{
  "n_layer": 15,
  "d_model": 576,
  "n_head": 7,
  "n_kv_head": 7,
  "head_dim": 64,
  "d_mlp": 2304,
  "vocab_size": 11292,
  "activation": "gelu",
  "norm": "rmsnorm",
  "norm_place": "post",
  "norm_eps": 1e-06,
  "positions": "learned",
  "qk_norm": false,
  "attn_scale": 0.125,
  "bias": "all",
  "tie_embeddings": true,
  "parallel_block": false,
  "extras": ["capped logits"],
  "init": "normal",
  "init_std_qkv": 0.0168,
  "init_std_o": 0.00306,
  "init_std_up": 0.0168,
  "init_std_down": 0.00306,
  "optimizer": "muon_variant",
  "lr": 0.00428,
  "lr_mult_o": 2.0,
  "lr_mult_down": 1.5,
  "beta1": 0.9,
  "lr_head": 0.00553,
  "grad_clip": 1.0,
  "warmup_steps": 200,
  "schedule": "wsd",
  "decay_fraction": 0.737,
  "decay_shape": "linear",
  "final_lr_fraction": 0.0,
  "batch_tokens": [65536, 131072, 196608],
  "seq_len": 512,
  "doc_mask": false,
  "train_tokens": 494900000,
  "steps": 4079,
  "dataset": "wikipedia_en"
}
MLP neurons of a small language model. Each row is named by its layer, matrix (up: input weights) and neuron, and shows model dimensions 224-351. Each number is 128 + 24 x the weight over its row's rms, rounded and kept within 0 to 255.
A block is one neuron, or neurons of one layer that tend to fire together. After each block is what it responds to, as a language model described it from the Wikipedia text at the highest values.

L6.up896 [115 129 150 110 152 158 107 128 123 119  94 133 101 131 162 123 135 134 165 126  98 134 142  88 140 138 138 173 148 136 136 120 135  95  80 129 121 165 107 151 114 161 128 129 154  82 196 132 130 126 130 129 140 119 141 143 134 106 126 122 111 140 105 137 129  84 137 143 126 138 145 103 121  89 148 156 160 108 186 112 130 154 125 105 170 112 145 131 157 138 121 165  90 113 164 109 165 124  82 126 149  97 203 124 120  75 158 133  66 181  95 142 139 103 107 121 134 142 192 102 129 132 151 111 103 130 120 114]
L6.up2105 [140 125 142 184 119  95 131 126 124 106 113 114 106 146 160 127 164 108 108 106 137 148  92  89 173 133 112 129 114 144 122 105 106 129 125 148 123 167 133 112  97 129 119 154 112 155 150 104 133 145 144 165 129 138 158 155 158 132 122 113  90 170  96 141 146  90 120 143 175 116 113 122 109 139 145 122 153 165 191 160 143 151 140 109 116  94  96  84 102 136 109 153 146 128 157 141 172 104 139 139 130 158 124  95 122 106 114 118  99 165  98 144 133 166 117 127 202 144 114  92 159 132 112 111 147 187 148 101]
L6.up2166 [114 127 117 130 151 117 126 106 137 123 121 104 147 103 121 153 136 113 138 151 108 147 157 123 141 111 107 111 152 161 116 101 130  73  65 159 120 118 124 169 130 108 123  99 106 105 175 115  87  89 133 128 166  90 135 103 146 122 140 130 128 151 148 161 127 139 105 134 128 127 111 153 109 126 132 171 133 119 142 146 132 158 107 119 122 116 140 118 115 107  75 167  97 142 152 139 149 115 145 154  57 101  96 142 149 111 129 137  97 132 122 122 106 179 155  87 137  94 162 176 123 127 133 144 100 147 140 173]
L6.up2214 [121 159 123 103 144 178 133 156 134 102 113 182  96 134 147 140 108 129 156 125 134 108 122  88 171 139 100 149 182 160  95 127 128 102  57 106 122 119  99 102 102 135 141  88 132  76  87 112 135 153 138  96 150 126 154  71  89 158 138  99 179 109 127 126 136 131 145 124 152 146 126 138 153 112  93 108 139 131 151 128 148 138 113 141 107 128 148 105 138 125 143  84  71 117 108 141 129 112 110 157 166 160 137  88 139 147 126 142 131 132  89 105 131 143 147 127 115 172 194 148 128 135 156 132  97 156 150 151]
Description: Anaphoric generic head nouns

L3.up1173 [151 138 107 151 143 125 139 140  88 130  86 112 129 128 125 137 131 136 116 140 105 136 132 155 134 120  94 129 136 131 144 134 147  99 145  99  60 114 129 130 150 121 132 146 102 146 134 125 107 126 132 156 159 141 130 132 130 119 101 109 125 166 142  95 131 125 148 164 138 125 121 135 171 131  62 119 161 138  94 107 150 136  99  98 149 109 120 131 118  99 122 142 134 127 104 151 131 129 126 111 166 153 135 145 131 143 116 129 142 126 163 121 137 165 133 178 139 146 129 132 156 134 133 124  99 162 136 156]
L3.up1568 [171 150 155 132 126 134  79 140 127 111 135 122 134 101 136 103 172  99 103 157 118 114 140 149 119 126 137 139  52 135 124  95 129 120 110 155 113 116 149 128 111 109 135 135  86 141 144 155 113 147 133 163 116 106  85 121 158  99 152 114 108 115 134 134 137  91 169 132 100 137 125 124 128 123 146 122 110 187  99 101 115 130 138 121 122 108 115 142 130 115 180 152 162 165 142 100 119 103 129  96 156 150 175 134 151 113 127 126 115 105 124 142 161 131 171  99 114 161 113 149 134 165 112 112 128 132 106  68]
Description: Finite forms of "be"

L12.up102 [140 127 114 139 134 119 142 105 151 110 121 146  77 148 113 153 145 131 155 123  97 126  83 110 159 101 113 124 133 184 111 134 185 157 149 126 122 139  92 125 107 165 131 122 138  97 113 131 124 100 112  94 130 122 149 133 145  78 142 114 170 145 117 118 146 128 142 125 198 134 127 135 114 156  94 158 137 113 140  99 152 115 102  73 118 118 196 152 137 108 136 135 144 128 144 116 193  95 105 125 142 102 129 158 110 143 141 116 123 165 167 137 133 142 171  96  92  95 179 121 123 104 102 113 144 116 112 159]
L12.up264 [137 133 137 140 117 152 135 131 143 102 131 144 171  92 122 125 145  87 184 128 120 110  87  99 145 199 156 123 145 123 142 152 123 161 137 138 124 102 122 151 100 166 123 115 121 134  99 137 125 147 133 116 126 128 136  88 117 127  97  74 158 134 134  76 120 139 122 123 149 133 141 107 112  95 155 117 172 144 146 122 182 167 131 151 160  89 127 127 155 126 106 105 141 127 114  71 146 151 116 141 110 145 102  71 118 108 154 144 166  89 130  91 154 139 114 128 141 116 146  78 150 114 108 110 131 128 124 140]
L12.up779 [150 120 158 196  91 123 120 113  88 137  84 110 109 142 121 137 158 100 191 171 109 102 162 125 213 125  97 108 133 150  91  81 131 134 177 149 105 127 140 104  68 137  99 139 122 120 150 153 130 150 111 136 163  72 137 150 160 117  90 108 130 195 112  80 167 151  84 166 100 119 134  96 113 106 120 156 136  95 139 168 120  88 133 133 113 131 113 158 175  94 151 119 107 125  55 115 159 102 127 116 140 148 125  88 116 112 101 122 147 119 122 113 124 120 143 146 153 157 156 116 164 106 122 152 112 146  91 131]
L12.up1266 [138 154  86 111 184 152  92 152 101 126 106 158 133 114 178 105 129 135 138 193 180 121 159 141 201 117 120 149 129 120 137 126 107 133 151  99 124 115 137 124  79 143 156  76 175 158 123 140 136 133 142 105 142 127 119 114 142 133 141 125 140 136 119 140 103 125 137 139 119 158 136 116  84  96 109 100 133 109 134 110 120 132 130 123 137 104 110 161 119  95 106 132 132 100 148 103 147 144 117 135 132 110  97 170 109 136 131 138 123 128 152 148 109 131 109 169 105 129 126 122 141 138 144 135 127 163 127 139]
L12.up1452 [135 144  99 119 149 153 144 143 142 121 123 114 151 113  97 133 154 108 133 130  85 125 132 135 129 117 165 129 165 134  85 152 168  99 107  95 119 112 146 137  98 132  85 131 111  93 139 109 155  86 166 111 166 152 139 107 126 159 128 111 117 178 127 148 104 121 140 130 114 124 133  83 106 108 145 165 145 162 123 104 104 127 122 131 161 117 136 128 111 148 133 148 151 109 146 167 141 134 168 109 120 119 166 111 124 128 107 133  97 113 109 114 141 146 153 105 100 140 161 112 135 153 132 139  91  83 109 160]
L12.up1825 [102  76 142 142 129 152 130  88 129 118 152 105 130 137 108 145  85 126 168  99  89  76 129 160 136 134 103 143  99 146 134 148 121 158 126 155 100 106 149 125 137 116 109 138 105 138 135 146 140 151 108 116 125 110 136  94 122 114 128 115 117 122 146 100 156  87 151 124 130 156 156 112 130  87 115 157 155  97  97 130 158 141 137 147  91 147 134 166 108 104 127 134 135 103 117  83 127 158 135 178 125 103 133 149 121 149 113 103 145  95 164 100 142 153 125 119 146 106 146 139 131 139 103 108 129 103 139 107]
L12.up2183 [138 153 133 118 138  96 165 130 148 128 144  94 156 102 176 109 122  80 112 141 107 130 159 144 138 106 114 144 124 122  77 121 189 124  98 118 129  99 102 131 110 137 129 126 133 166 116 108 131 153 137 120 126 117  83  87 131 116 102 144  99 137  98 107 121 145 136 146 100 147 136 117 158 103 126 132 134 152 153 127 145 172 133  89 140 125 167 138 151 112 173  91 198 136 123 131 142 161  94 104 121 139 151 178 145 114 129 145 125 108 109 132 166  86 132 158 121 118 119 102 116 136  98 135 131 115 149 190]
L12.up2277 [132 160 131 152  71 132  89 146 127 127  97 114 181 132 142 190 160 112  82 159 165 140 114  87 141 143 161  83 112 185 122  90 112 114 115 148  90 136 151 123 114 148 112 121 130 109 131 124 111  69 152 120 141 121 107 107 115 174 136 140 151 100 144 154 119 146 122 158 159 115 118 141 129 124 106 103 147  60 142 136 143 176 112 164 126 109 115 161  83 115 123 143 123 124 126 121 109 166 134 106 142 148 165 150 117 109  95 115 129 134 153 150 144 169 157 145 184 162 159 107 109 139 114  95 153 138 143 147]
Description: Noun-ending tokens, repeated referents

L12.up319 [137 176 129 129 102 165 150 121 121 142 108 146 146 129 161 107 111 108 151 123 153 140 128 138  85  87 146 157  61 138 134 129 114  72 147 153 101  95 158 125 128 136  94 137  86 166 170 116 116 115  79 135 152 151 119 136 116 107 118 128  77 117 185 121 107 153 147 131 102 109 124  98 124 116 177 129 151 178 112 129  89 140 128 133 152 129 168 113  93 151 117 145 103 128  90 126 112 107 133  80 112 116 176 134 102 112 158 143 156 101 167  88 146 119 110 163 147 135 115 157 114  81  84 119 163 121 144  97]
L12.up548 [105 124 170 141 147 147 129 162 125 143 152 114 169  79 140 149 129 130 115 134 129 108 123 159 159 145  90 120 133 136 159 143 136 165 143 112 130  99 150 134 158  92  93 119 145 128 150 141 113 146 140 142 149 147 127 162 177 151 133 115 139 171 161 130  86  94 132 122 111 112 135  84  90  92 144 103 122 172 111 121 109 134 124 160 117 109 151 163 102 121 137 134 122 147  98 151 137 152 152 129 104 164 147 115 165 134 129 120 147 113 110 150 121 128 116 109 138 134  99 150 164  80  72 159 117 155 143 144]
L12.up943 [123 159 123 117 110 132 120 125 148 113 117 130 103 113 139 100 118 113 160 143 138 128 133 127 149 158 129 133  95 137 119 139  93 122 100 137 117 110 127 162 157 108 141 142 114 142 147 169 157 167 139 120 120 145 148 111 186 139 161 148 104 147 128 115 126 141  87 136 103 109 142 124 139 114  73 156 109 118 136 148 141 108 120 121 154  85 133  73 130 172 126  94  92 117 160 108 141 141 126 165 110  96 109 109 154 165 130 138 101 124 148 121 115 168 117 142 108 107 130 113 138 112 129 123 146 165  93 155]
L12.up1079 [103 131 109 126 117 121  81 132 118 168  92 149  89 113 109 138 132 162 170 119 136 126 106 144 132 153 124 113 146 115 165  66 108  97 153 175 119 125 101 121 156 148 109 135 124 140 120 138 167 123  92 153 116 146 117 148  97  96 130  91 104 145  95 116 156 155 111 162 133 124 132 116 121 119 104 133 128 124 111 180 132 140 158 110 162 151 141 115 116 155 165 149 148 149  97 142 145 147 121  96  19 121 142 151 118  90 109 105 143 169 116  89 132 129 117 125 141 141 117 103 126 135  74 111 110 150 145 127]
L12.up1096 [162 112  92 119 104 147 144 108 137 163 114 123 169  84 119 148 126  78 152 156 150 108 185 100 163 136  90 135 110 104 146  91 101 110 126 138 159 105 118 125 132 174 108 149 159 121 108 148 123 124 115  96 151 159 145  77 132 147 145  60 118 112 122 138 120 128 136  99 105 122 128 123 132 111 110 115 144 131  95 159 105 150 157 162 119 137 146  91 131 131 123 125 138 144 145  93 116 162 141 192  83 190 133 104 102  97 114 156 123 125 113 137 139 197  84 138 134 109 163 103 126 113 124 105 154 166 107 150]
L12.up1121 [ 78 157 134  80 129 147 150 110 108 172 151  94 141 118  85 121 119 136 120 134 144 121 140 175 122 115  86 131 121 157 137 128 126 114 159 104 140 129  99 140 121 169 143 157 109 146 116 166 113 173 125 150  96 109 133 109  99 115 131 140  81 121  77 112 161 105 126 112 117 103 123 153 109 129 140 102 114 158 112 112 111 180 107 159 135 158 120  90 150 135  74 107 166 171  95 152 143 128 154  89 109 157 163 138 139 118 161 142 105 178 159 141  92 128 143 121 107 124 115 140 125 100 156 139 156 115 135  59]
L12.up1306 [136 130 133 110 134 153 133 145 118 183  97 171 113  80 144 100 112 131 170 130 135 123 134 165  81 105 134 159  60 140 129 112 108 119 138 115 107 111 129  90 156 139 133 145 157 119 185 132 146 122  54 140 111 140 108  97  98 122 111 126 130 127 122 112 121 187 156 138 109 124  99 125 112 107 148 120  95 178 135 128 106 152 105 120 159 142 103 132 115 137  77 124 116 108  96 145 144 103 132 106  81 142 116 146 118  95 158 122 146 103 141 143 138 116 112 150 177 101 129 114 161 115 120  90 122 135 106  91]
L12.up2269 [146 125 127 135 153 162  83 119  95 140 176 108 117  77 153 116  99 105 148 173 146  89 153 109 142  94 122 154 153  98  96 112 140  97 162  85 132 117 155 142 119 124 164 137 131 136 109 121 121 104 158 180 137 110 144 137 116 113 155 121 144 117 152 132 151 135 129 135 113 141  59 148  69 145 151 124  94  97  94  89 119 176 161 156 122 142  86 112  91 141 121 133 119 156 105 128 162 163 161 118 130 115 136 129 135 110 109 134 148 166 133  87 138 124 136 146 135  89 141 135 112 145 119 142 163 145 134 118]
Description: Copula after subject

L6.up131 [155 162 118 168 129 106 118 130 107 121 130 199  73 116  98 102 123 140 183 116 128 116 149 132 138 108  71 145  95 123 133 122 150 105 108 172 131 104 115 107 140 131 133 118 117 135 131 138 147 125 136 141 122 107 108 143 175 148 149 141 152 114 139 125 131 125 113 128 132  82 131 147 155  94 101 151  95 127  98 132 126 110  98 106 133 124 142 112 112 117 133 133 103 111  90 127 113 131 163 115  97 121  87 203 113 145 127 121 131  99 137 121 121 128 139 104 141 108  88 149 169  95 157 141 145 139  98 150]
L6.up484 [ 93 131  87 116 133 108 123 127 190 140 153 113 139 109  85 173 150 114  93 152 142 116 123 100 145 121 101 122 150 146 142 163 122 103 127 113  91 122 139 128 144 142 154 136  78  96 123 122 155 122 102 127 110 123  44 127 137 147 104 129 113 128 171 138  77 110 189 152  88 112 135 139 120 179 131 135 142 126 108 132  95 122 131  68 115 142 160  86 110 104 143 107 111 126  84 135 162 135  69  83 152 102 125 119  76 113 126  92 122 129  87 137 138 122 122 109 151 128 115 157 119 110  99 156 155 141  96 130]
L6.up1013 [ 78 126 148 170 125 157 133 153 101 150 125 135 108 110 115 131  83  79 116 157 103 117 118 107 139  82 154 116  74 188 134 115 149 130 120 144 114 138 154 152 112 122 124 142 114 142  88 150 193 150 177 173 154 141 109 158  99 120 143 186 115 130 151 161 126 150 108 116 139  99 123 173 160 128 155 121 105 185 140  95 122 165 137 134 120  97 120 124 148 113 101 119 123 102 126 131 109 174 120 119  51 114 134 116 115 120 125  64 147 124 126  97 147 123 106 120 113 125 118 118 112 133 105  78 124 122  86 138]
L6.up1135 [109 133 117 105 106 118 123 135  67 132 110 128 139 101 141 123 133 128 145 118 163 124 110 165 150 133  77 103 134 112 123 150 126  88 163 117 114 123  68 152 128 168 118 147 145 119 120 175 113 140 137 172  96 199 101 147 128 163 117 150 109 112 114 149 149 147 111 119 112 123 103 126 132 140 102 126 119 127 105 134 153 129 141 134 132 105  99 120 139 161 149 163 119 119 134 105 183 129 100 122 143 188 136 140 155 143 156 107 132 133 140  99 130  83 142  90 147 128 111 131 157 125 127 139 150 152 133 157]
Description: Copula after subject

L3.up1307 [125 134  93 132 127 172 140 137  97 157  96 122 142 151 142 138 101 128 131 132 138 127 125 128 104 128 120 127 149 123 126 142 142 140  97 170  95  84  98  87 109  92 120 109 104 152 111 122 129 119  67 168 173  93 142 169 116 169 134 154  90 115 157 145  88 175 148 146 110 143 132 129 100 171 116 177 160 129 124 146 121 113 128 147 154 154 144 140  74 129 110 106 126 118 126  82 171 124 139 155 134  75  96  96 136  80 131 109 168 155  97 128 119 166 119  94 117 123 124 122 156 137  85 129 195 136 102 119]
L3.up1493 [130 112 134 139 149 121 122 145  82 160 182 144 151 152  74 131 112  76 134  94 120 128 193  95  92 122  46 105 115 153 156 156 163 109  95 132 148  59  89 172  84  85 120 139 125 136 141 147 134 146 146 156 101 129 115 136  70 154 103 127 117 141 151 159 125 114 128 128 121 102 116  89 105  82 101 103 125 103 131 136 101 108 155 136 147  91 151  78 138  95 118 111 136 122 127 125 120 158 122 131 101 132 111 129  49 148 151 135 150 129 155 102 148 183 163  74 121 148 143 133 114 109 130 118 103  53 125  79]
Description: Mid-name word pieces

L3.up767 [100 100 132 124 167 132 173 161  91 114  84 109 107 142 129 161 120 123 128 155 156 150 106  82 145 138 155 138 132 124 134 147 125 132 131 147 137 128  95 108 132  91 106 115 134 125 103  97 118 178 127 122 161 112 132 147 154 130 138  95 135  78 117 123 117 152 165 117 129 119 123 131 125 151 132 143 199  91 142 133 136 108 122  77 150 136 149 143 135 115 128 148 144 136 144 141 145 117 135 125 121 153 149 151 143  93 150 130 146 160 101 118 136 160  93 127 115 100 142 112 113 152 138 149 118 154 111 128]
L3.up1426 [130  92 105 109 142 177 126 108 114 130 147 162 119 143 148 185 104 157 172 105 116 109 144 126 126 125 155 131 144 130 150 147 153 114 101 111 148 154 123 186 108 136 148  87 134 125 110 133 155 141 129 133 106 178 131 171 136 121 141 126 110 103 130 110 128 146 132 162 111 179 132 171 169 116 144 149 131 109  81 140 157 155  85 143 118 136 121 118 130 136 109 145 161 107 158  98 104 149  99 107 157 127  96 119 158 126 146 163 136 127 152 107 110 133  99 148 122  91 171 127  94 140  94 131 151 119 103 114]
Description: Article's main subject noun

L12.up207 [ 83 113 102 145  97 141 137 132 171 165 119 111 148 108 100 142 118 141 107 137 147 118  94 111 131 102 142 117 132 186 124 146 117 114 125 119 112 139 153 134 156 146 137 128 123 104 132 136 156 126 134 104 132 133 151 122 111 109 145  91 115 127 126 116 135 181  91 132 148 120 130 134 140 132 140 107 140  90 103 113 157 124 122 138 133 124 149 112 114 107 134 106 127 166 143 111 140 133 116 112 117 127 137 136 165 106 126  89 150 102 148 118 127 119 151 136 141 126 107 113 132 123 130 125 138 122 130 139]
L12.up671 [123 195 127 117 115 177 115 123 111 138 122  93 173 125 126 113 103  97 128 111 137 138  98 130 116 151 111 117 158 122 126 152 189 114 132 101 118 119 109 117 130 134 121 133 115 120 152 144 129 148 159 141 162 144 113 163 110 148 127 165 118 111 175 159 130 119 140 144 110 122 174 107 157 129  29 151 135  96 128 186 119  85 119 139 111 133 120 129 110  99 126  83 101  97 142 153 111 117 149 123 157 115 136 131 126 121 163 112 103 117 119 143 130 104 133 125 118 185 113 153 139 132 146 180 156 122 132  99]
L12.up735 [127  91 182 137 104 124  61  99 158 134 114 158 146 130  87 169 138 116 145 137 116 163 103 157  67 143 147 108 114 100 143 102 155 138 148 114 161 143 134 141 160 133 128 171 162 150 150 141 121  87 154 111 136 123  77 123 137 135 188 172 139 125 147 119 121 137 129  78 116 153 124 126 134  75 133 120  73 132 120 120 144 132 132 120  84 170 111 120 107 157 128 145 130 158 140 141 147 106 167 153 143  62 152 139 138 101 134 137 138 114 150 105 108 138 130 140 119 137 135 151 121 116 115 150 184 146 142 109]
L12.up781 [127 119 151 143 141  81 108 145 143 117 113 172 132 134 142 128 125 112 148 137 120 135 144 111 136 132 103 152 136 143 155 124 118 128 127 106 140 111 146 152 152 146 116 159 115 127 207 122 153 155  89 152 158 149 155  98 133 105 131 115 107 118 155 128 149  93 140 131 125 116 134 143 168 121  47 128 117 145 138 125 108 135 116 112 108 157 128  98 124 136 126 115 153 121 165 111 133 125  76 125 166 146 144 141 100 162 162 127  86 151 131 149 126 131 152 135 110 145 121 104 118 159 151 161 160 133  83 131]
L12.up877 [150 114 140 155 144  91 156 145 108 113 153 105 143  91 104 122 114  95 119 119  54 121  96 126 136 150 104 145 135 127 104 132 151 148 138 112 102 115 145 137 147 160 126 174 154 128 144 107 132 124 189 133 159  89 143 148 118 145 143 154 107  99 143  86  87  85 110 136 138 105 186 142 117 123 122  84 128 138  97 108 129 149  99  93 180 138 120 123 180 127  89 130 144 128 160 131 138 112  95 110 140 128 148 158 137 175 117 146 116 130 119 135 111 126 174  90 154 146 158 184 134 126 132 122 186 135 101 134]
L12.up1564 [ 92 111  78 115 149 133 117 123 117 136 145 110 143 126  86 184 131 127 108 104  58 118 171  83 141 118 123 138 109 123 116 150 148 115  95 119  89 142 107 131 127 130 114 121 139 117 109 152 105 117 108 127 100 170 113 116 166 158 133 124  59 113 161 146 162 167 178  99 123 163 138 100  82 129 149 111 149 138 141 153 144 126 141 123 112 115 131 146  61 126 128 121 149 126 100 142 113 103 137 140 134 143 168 128 115  74 139 113 187 152 169 134 119 118 186 135 114 118 144 145 131  93 108 168 158 167 109 185]
L12.up2079 [148 116 134 128 116 120  96 104 166 143 131  95 107 125 124 118 137 123  87 125 105 128 140 108 143  56 114 117 167 107 152 113 135 145 156 165 147 120 128 114 128  90 102 119 121 138 108 111 102 114 123  99 109 160 128  87  90 149 140 124 154 141 115  91 110 117 137  92 150  99 153 107 107 107 131 118  97 122 144 135 126 122 116 103  97 181 156 130 117 150 155 110 142 126 118 143 103 139 127 105 120 119 173 110 126  80 142 141  91 123 132 153 108  90 136 126 114 110 140  88 129 172 148 113 159 121 148 125]
L12.up2278 [ 93 134  91  86  96 108 107 108 135 129 133 101 173 181 129 148 138 101 118 138 157 128 101 110 138 128 171 136 124 141 142 129 116 101 137 144 128 129 159 138 108 100 159 120  90 135 120 147 175 128 123 145 139 111  95 130 113 132 115 142 139 137 146 135 108 135 100  93  70 154 168 120  94 105 163 150 130 142 108 168 144 109 142 115 121 150 146 148  87 109 109  81 150 143 129 154 131  84 126 140 130 125 125 112 143  89 123  86 113 161 109 128 102 126 127 122  93 116 137 131 128  99 114 164 121 126 117 110]
Description: Foreign name syllables

L6.up316 [ 91 130 136  85 190 150 165 140 147 114  88 136 130 130 100 166 135 111 133  92 150 131 127 140 143 136 133 130 153 118 143 138 140 128 133 130 109 100  74  90 110  90 126 135 160 119 135  99 121 102 130 121  82 121 135 134 101 124 115 137 117 174 136 137 146  89 102 124 182 105 137 127 111  88 146 119 134 118 149 101 147 113 168 152 156 152 105 126 111 136 132  57 162 130 157 119 199 137 136 133 108 148 146 175 132 109 125 128 146 140 122 145 121 137 137 109 115 127 122 107 154 106  82 150 129 127 141 122]
L6.up1284 [110 161 103 116 116 112 120 162 155 109 147 136 130 128 102 106 179  87 161 121 146 115 126 160 149 119 128 121 101  87 137 143 133 101 151  78 132 125 129 130 115 127 114 147 159 119 150 137 139 137 126 105 140 113  61 148 146 121 117 148 111 109 170 147 143 147 127 118 157 127 120  73 140 168 117 124  90 176 155 162  95 104 159 138 108 130 147 127 112 125 100 159 163 112 102  61 118 127 152 160 159 147 169 151 163  83 136 132 139 133 177 142 167 148 170 123 125 112 126 129 161 107 122 118 176 154 120 160]
L6.up1531 [145 139  88 132 127 130 139 120 118 117 142 138 135 187 129 132 130 125 142  96  96 106 106 138 160 142  86 147 132 119 142 153  81 152 141 100 127 118  90 155 121 123 120 101 139  64 173  99 166 113 140 130  98 148 169 151 124 131 146 177 136 118 144 120 159 133 140 202 107 120 152 129 121 130 139 125  78  94 130 157 155 128 132 128 112 118  91 108 131 188 119 128 172 113 100 132  98 132 193 166 112 106 168 161  83 133 120 118  84 156 141 129 141 131 158 171 142 107 146 178 150 143 144 109 137 140 126 168]
L6.up1644 [ 96 132  87 146 182 132 162 100  95 142 120 148 135 153  76 135 125 112 151 107 123 178 126 117 131 115 128 150 131 153 145 122 146 158 132 141 130  89  78 100 103 136  93 132 142 119 133  58 138 146 126 109 145 131 111 186 105 138 118 160 131 159 130 189 120  86 119 139 133 126 167 116 114 137 149 155 119 125 157 109 126 139 147 153 136 106 142 169 124 104 100 105 148 140 157 126 128 113 135  83 108  54 120 155 107 122 116 105 125 119 152  99 109 129 121 137 160 142 114 137 140 139 104 143 123  92 120 134]
Description: East Asian name pieces